{"vocab_size": 16384, "norm": "rmsnorm", "norm_place": "pre", "beta1": 0.93, "lr_head": 0.00804, "max_grad_norm": 1.0, "batch_tokens": 131072, "max_steps": 9507, "dataset": "wikipedia_en"}
MLP neurons of a small language model. Each row is named by its layer, matrix (gate and up: input weights) and neuron, and shows model dimensions 176-431. Each number is 128 + 32 x the weight over its row's rms, rounded and kept within 0 to 255. Numbers have three digits each. A neuron's up and down rows have the sign that makes its largest values positive.
Before each neuron's rows, "fires on" lists the tokens most often at its 100 highest values on Wikipedia text that the model never trained on.

fires on: "1", "3", "0", "2", "4"
L2.gate20:142146106098162153069117091104141133131175191118143127116089127100162094136144096103071175152118141113099177118104143114147152174080207148168126127163127193133191125104069136139133114172149112122115149118153111190140136102152196101091058129119181143130150140096128065155130129089163155177143074128081116178123098111120159124180112098159160093101080147114112084206178117113096148148120144136115090077120103061110169110130161141082143140174149148111145181160123184187123150116039168073175183119135168103101110154127032121140111110161110084122107134103142126124129122111164127089106131147125139175104149135116147126187086115153123057121060123096115137101163075128106102130085131145071106137146119133112095140061108142147129148079103098066082146107080102122038094125114137
L2.up20:141168131125186173145089158115130152145074119129135053109180110156117169127155141178128126177172152136064170115087100206133109139145186110151123090126120113149143144084109141069124117089070138184110148135134120125106176119162136181118137173188133114160036138126134095144145064165130123088129093129175079150141123142137125084111120128128094114116160151137151104121067167103167177186126137092103102131129132070123161166111122108134158143106168111145108140130171132159172114113145142142085099126094154088118123092102087094137099116136162139124106160171164133158197133200111104142118129089162131117090058152134139099170126122142153079059148116126132078137112190125149117216119143127165178137109170100166081165171135147170118108149091119172144139155126149125078147102160103

fires on: "ir", " Mir", " Gar", "ib", " ir"
L2.gate381:089115119105186104121126148106097089153121162161141099124082155178116094124091182151142134100087140104100100123125144101138188154115160160123128201138160117150116109163127110136078148135134175107203160138142140123157133133160079099110080118094108138088114115190133109115113155134132038119074085111080112096161126113134121153124130122121103150079084148078102074110121180108167147151162174068173132133101151111143107040145165171109146118085142152092156133097137189124134078129139098106106151162093117150167094122165193109121070115185144160160157153087090159199117161170140162124122094052100109124121179128089123149030152102112107086112142106104156155098174149117189079136119123180108120161143078200147100128094128093145212147114118084099090102209129206122150126064105125
L2.up381:133115092127172138066147142131137113135135175080111111114090211095107094163107104120128166119082123110133150128113119157124099123125132201139179160095051135163113129101141077183138103106131130091126137138108078089140122166080098080149107152078166101130131097168086164079124107165131078182093141126089095088155137021140088138158135135139116168172126115102100127124109113135164132143104157100105108114168108105118144129154114079137058082011116136083132137109165060138119092174096155117101125094088119111098123144092070145112082076133182115133176088092121124184154147167133129110200073109120137074152157076143123135119142162083146138182168099161095160110155113103163110135122091099105150156092124125127077164093166124124152127171123149140062121123133186128128098117127160

fires on: ".\n\n", ".\"\n\n", ").\n\n"
L2.gate377:137171125109113083121128190095140131109186118078195140091120103145139147133134132154079102137176130069151100173134074198164073162172094136154159098093147117074132102176080111118119131127092146089135112174114094105143106098201120145138096174127092133095130086119163222156137101143179162125110136100163124146143110187119164179106153167152130084152129142123128141111161151110104127157046135185161105055136099172106145117099193089170142085138128085121151142144169125148108098088125156163112155126121154097103160096211145147096112071095156053109122124077137112077112091142099127077080145059139111191134122121108142085164147130205106133131128141161068129094118132093137158162170160149112151101068113093156078127154124099114158191149111160126075134163127129136155145103176137
L2.up377:066139135121129065075157150043128111097115127129162109058113133143137135148107105141133134151160095063125160146154076152188076123211126109155184133136128136089154074144092070094110125141057102138133128119077105115141170118129164123095136144128114108104119089129109125118155122162140172100078104136166134151142080162091153107086159141171146133180181083132083125126165110185156087117140133162122141090157088144188125134077178124181137118141135072181136109100133146139103112088157123166123146098129114113177151184190070143132108080126135088114172186127142140148114137126149143141080149109103135125153152054150168140138169152193096117099135111117110128124125131064106210181117167083113136032099140077147108130127136153120130166111143148144109114140097158128121143132173144

fires on: " |", ".", ",", " and", "ure", "2"
L3.gate800:143149085180066111141112131107078101131089155157135142120141119088141147157114127100130138135116163181156166153070136199134085154122120138164128084205065121143151151121068190097169154086122147066216125158116128130161130071151094110061041091121079162080137189139141207129121071121156088121085105067181162169136113142113084127144125091141089107115168129161131119114139098153137131146103036108117192112146183086129122139144107114140120144118074150127185066124146136141124094078170099094140085117147084122090112131115147113103098126125151047174120161139112105085129120150145150116102130116114141131099086137148143052114071114142092135191151111099076186088124128112132166126128105136114120101183098153127148097116102126153154168132111147166105132149141127169130131104146145
L3.up800:179091106053120105085183133123127164123111085144120100126100160143085116166148149162115145114183099160167128047085122137047130129104110103130152088139099133085105120111105118104114109126095138114170152156116165141181074102125112175136092145121142134204099089139111112109121137162146087121175121084178152096157117095120153109147143105130147146102150131103145135138135142163073195079071093119130051169144173184089148122144079112137105145053113112094132127161077135177151087120068088150146135123117089134169122109127140123179116104117104124180125142128109168108156076161124170161123136126179147097115185111128134067118156099158093139131129145159168074170137150103150141114105080140154174227160149195078141195187146130114157111153159146143135113169163069138208129139178088

fires on: " was", " on", ".", " about", " were"
L2.gate1077:153145047114180139122138183083157134144147152137144107115102131071066130070154117074079122114174191159145197153139124088087086063063143200176124139121132152081154122079150114123129127112108120119142097124132172122167153125156081219137106098128171096109162096083112084074118138102126104149179179179118103107088149161180139122136092156151153123133065141113176103093119123129101181099066132107098113173133085138134098132097132116161128109084144090091174176115093132101096199132084120195142125110159152163131099171160148104110133163097185141160129135167174137130120143105182137115159091095100138159129118188135148159104131113186087152105130120123122062143087151099150140071136137122141150079134086156138159148076146145125137081162182138131176092113116153130173141113051137
L2.up1077:178085113068145056123123121071076148096168135129138149145151133154096183142098128120127102175134087136109121104106102096129131151176172112130103068110171096133088109167110145128093046130175157110102118099070177086132178106102148097125111110114169141194132132152081102111122139148167148140144119204148088161126108112170129144116113167092108163149118134132097114111100108124134124117097085135166182163088150148127114109153134103137089108217131073120172140097156110152095112102112151109143110099124085104222162095076132120125082184142162150130139142094108130176146096108124179113149153132087143143129168101080080040094140123132127081173064085112119123069085165092123093167136136108163151198049105193149097148063140174132093098116072104116129178127076123162082167161134137

fires on: "1", "0", "5", "ug", "4", "el"
L3.gate1188:136064122130072165079111078103133127137101104112136091161153154112084116109181147056108135153108118098147137137099125108189123094085124154135102092119136080162075136091144154167089139149100122082096133182146117193070114119102124155113121093135144125076111130104126081073135102061161110113149101138117097164155062084142140115129169158155090182180098119104080165140080144125128207072097140078131118139114177049100122095195150107086157130107112126166088145195129100103129065169124175114141105102121137126182146095155093143159139126101116101116061125090065114160141187170131149121160131130161099102104191202147121137151165092104123086144181109146132186102109097151121100090096138132139153110104161100123087099109181121066073147087160135138121105139202107134087113130145083
L3.up1188:133142116157163165105066130078176122094115140124220116152105140105148151129185152145109131164129095079153088156113083141154063183107160132193112127128130115144159173102174110074134150143074127136158171123200140115121177103190110199119134115144087115238167145123095152094203099090138132141123118147176123129125115101132141083103134171159184134133125200167139121203152117115170098133117188226165121130080116122130155098098168116203110084149130150096167121150116155185178142095079081133091131111163119030154083109154095165104150113121138095162148120146134103163094133126102121086114105132122188134113111129152149094123163099123115091096131107122095124095068118118135100101184149166145172100111161142142093099102088109098119113145102180071158125174096132122104105148116154

fires on: " is", " was", " as", " were", " are", " they"
L2.gate1159:166135082119130099153144146100092121145133139168163083113112061131090101063091156113097134171124155147087108147110162161135116132147106227122155096099129129101154153111118128101174132135159135097088092137108127162093140133118145143145145089177123141169182135137128128136137105095099114127139188176148108135088194105170166117092145164088066083143068101144158127125126120110145148107140121124193108138137077072143163065117205194140057146090152146080150199121169149098105159117045155069104131120215070182168106138120182112151127193153164126108141130125122164124094159140154125108107088181101145110150114163100184140090065124102107119122073116119128132154112099131163200093106166096125139139118094115162067066073135127117132170147124103107089091094151164163106116116112169
L2.up1159:158108061141125158152089091099152147129129142146131154127138145142136093146128150163091101153094135143104132123157184150120111150123107187081099145081108137157156137118140026182131108116159116144170082144177145140076124081123144145153142091094085091139137140110058101133162207101168116146153194167147126135065189115113236152096104151135067122134066106187138075130107130109188159084146120101148124192163096028136126165102153144145121090107128138140137143143152143107132182132067157099030144106150108138142115098150111104129154129153153100103106126126098112151109090168156119171167083166123171164182124154092167148180088187135137149165074108165132121149092157103121148123080151128166113111069119092119090097074158105169140101161098096130118139151120164107043118132102089

fires on: ".S", "d", " −", "l", "oth"
L3.gate730:155076144126100129165112101132169102126072109120173096164114158163116148169144139110155110118150094164155077143152101161075161061113170135102118125109104123076132133144119128122098121088176139179144138085160120131118080118140143142111145193165130125124118127179096061132129140128115153096158090123155118179111093136081150102146143079139127094143170110104193096154095133088114129168137131102121129121100135140161127069168056136093158136128099118113154173165115114114149138136116153181139107171145144103054172119083115147088086109150116159167094163155124092135066150167094175174149153070124131130109062151093095134114126118079120127122034146121106154131130103158094133140155108104119141096131128170156129129161102131121148060110169085099181054146116143099124161147185149
L3.up730:182099083123155085180140123139137078148163187161097142152088140138192110095129174076136170149156130128175101177150153144110143100094076127154064125127100115105146093145182151130141152149112159140062161134107178128095134148094154161132079192116096146160150176104132101143185097079123107124058121090100163186125077075148189173127137124093055115165137131151113142125119066150078104146167122072128149083136108187161170118166142174188142160163117121109121117127116170162089118128135123123154058126114099130069132099146151114163134121077116091137119053055123173134135132121120087119092134114108123180164149117154167106130127135108127222157042195136140146148114101147143125141107124104138077144103120125162178127121085106122096081093161118143079107082124163154132168137105156

fires on: " |"
L2.gate797:144068144108137185127141127122054118149120156141156087086091079152103170110123106043139131127132059130116133089136163128155129106182115213143136097099130151099121138128135160147137145111100101119077112097159151084118137100023101136120079123141158142112091185154125151166165106110190120149139111138166095139096129111119141112117113116147127157118100092078120068129154074149162137117078102159101110151087134130163148129112097082092096148131137112208110154063143073056053177122121088104122187121165029141139123079118160072116095069131106149121105148164062186129089108131116088123146124136067184105137104123035110138144073097121109060105105109119154106099126109137107078098086140067066094143120179152125110107138155149140098100101097098136084162105085171165149111180099200
L2.up797:109126109087091077106135134087186144106087142132152115150141118180062093106133175049128108141170134154177154153142104169155166127179126147143134141116083144158122179139197124203151097094131136142058136107143084172143173090128143144093098123177132124143086110104131170136161170115161171108122178145089113131106141141088107106144034124148142098105138140171182085077082136118169154095143164164125136132151173173205162157152123132134131188122100126159124156086131140091138139092190106091121116093142110115136195150149132141099118185148117134099129115204095094093137098177176115195075112171135134132117083138114173120191129136073146127068167163138097123096151087148148128129131066180088098075123160110172164078111150173166106113151077178086119074155156184119173108056116158

fires on: " |", " –", "l", "t", " general"
L3.gate1293:160140139176176115124115142159167150126135101140093093103101134111105083138063124071135097098106132105090175125108125112141086060144091135171134100138052161115145106085086114147154171126075180098118165171114116082127118130108153126150120145123078106134121091119106064135171093109142177189130135102059150133140161099114077146122129105168087200038128118069094192148072141081113108141124103094141129127145134136131111136094100134209144119081103118112114115132141156114078147140108107150169187174125162163112215088132126087149080144133135073093177130119156201108159044099153110143111136113102119121159161166139192152101131144083045120155172128190196109096110095136088145064136124146110105110110174132076118150120157094119128072166143154126145114141073095138083107116146115
L3.up1293:083193158105126111142123143155150082115150100141134103126131114173162132077143153144213107117163150090155156116182194194133154119152137115107142177089108151110099132153126076182167158100186141142145122092114141076140046153066180141051097125131115168115112086156127129105166182123170102056153116154151093095137068154145170140141160189177167138155124102185169168129126112102182107129156117132134103116162136119191106131155179058134128101114158106156118098127144118087135053145215115187130153103109099176197142165142171155064074142113088100164137156167132105101119130143137130173134125110058137135099101166103112153237135103076140112155119124134090102150207113086111149099177099158066139070090159123156140158108152079105125091131115176114119126073108064126162106138134198

fires on: "0", "ew", "R", "w", "8", "1"
L3.gate403:109115092149138130084136141142152101135094139109171086134107120086112122121059138132090132112124116166075156169093101140187108049119163146165101098184152154138052106161127150150171172093087103160138128119141111088115151101113122147097098150080100124085185149147193128109119118107172137173127184148064103107106095113113127148103178106076131163142088109118108129124135089141121182123128097098122075124152116047100152132129126166085136067139161114155114178191154127134087103173096087138115101163084124134065141082187129121157059093107049073070077133123056125146133185085117155130148146136126126191164152086145142125175047106058127108144171132090094123122127105098097142163096101088125102138089150152116131156160089101101095156149107117170090127104103178115096111137174101
L3.up403:125168160094060074133100114086122075177044150142195079113170128126108098174126149072136070127140115156150130134111145129168122161141082124097065138081106152127152186186181123093158172104109114114168163130161103094139130127117119152122120121179184131162167111091089146130144095146079112124153155113117117109092135132132120069038123132089110129114145119069144165204170111086143199145114156131136120136123133066126149169089111166159148132099121094205154110092146096105139160085178178124154120141177096125150082119130097080060095140147128155106107142108149134140078102144203105105125137096126162124168155127145187133106120119132156125128130153158110138167108125126110136157145151087136139090092083092089162143102108133143123189139115152075123110152113105114098143146108118

fires on: " is", "a", "i", "ile", "us", " are"
L3.gate589:157143172098102162091185166158123106138193155113090092109115097098094096102140159071184185158082145124153054139124103141104129145144112150080168138129075112111095086124161093089134163166140084116134153091090116154169125132086133186113115144121112130120179146126118170119058188106090117134100099116178173109123138122113122146111112135115147143128157147140145189162136088155071136117110119150162125126174098101159154099131161124114249107075214115120129126174125159091144068084119162087138093123206081180128129097168104076141092092145083113148074134130134108073093139132097099132141128205114118107078137125143135169127135122097220116166143175158132115147089160098117103047153163116188108133182107154089081137067171171147129111148131105065162156115140119138158097136078093
L3.up589:138185107108122091139074104108112151111161094144153162147145141137082104137111157122105161126067131143112165077113124104146104109089121172103147135090169158141146131108118164113175119082091107129130136114130095133186073105135123148134117068168123132114087134107138166103105131123148136172169099117141094154131107068162192084124113149148118135106159124097126173066085148166149138095159140157040073104138133097095139143148156130159118132105120127155175168115114086119110234144137142167119115096110130116119155121120130110133122142106081096151102163161140094074138101109094157108136038175150166113153190153095158150029170136119075136147139074139107130147065137156146093104166120100155096098116098166126091067126123162154135056157129130149114140159155098107086089139120110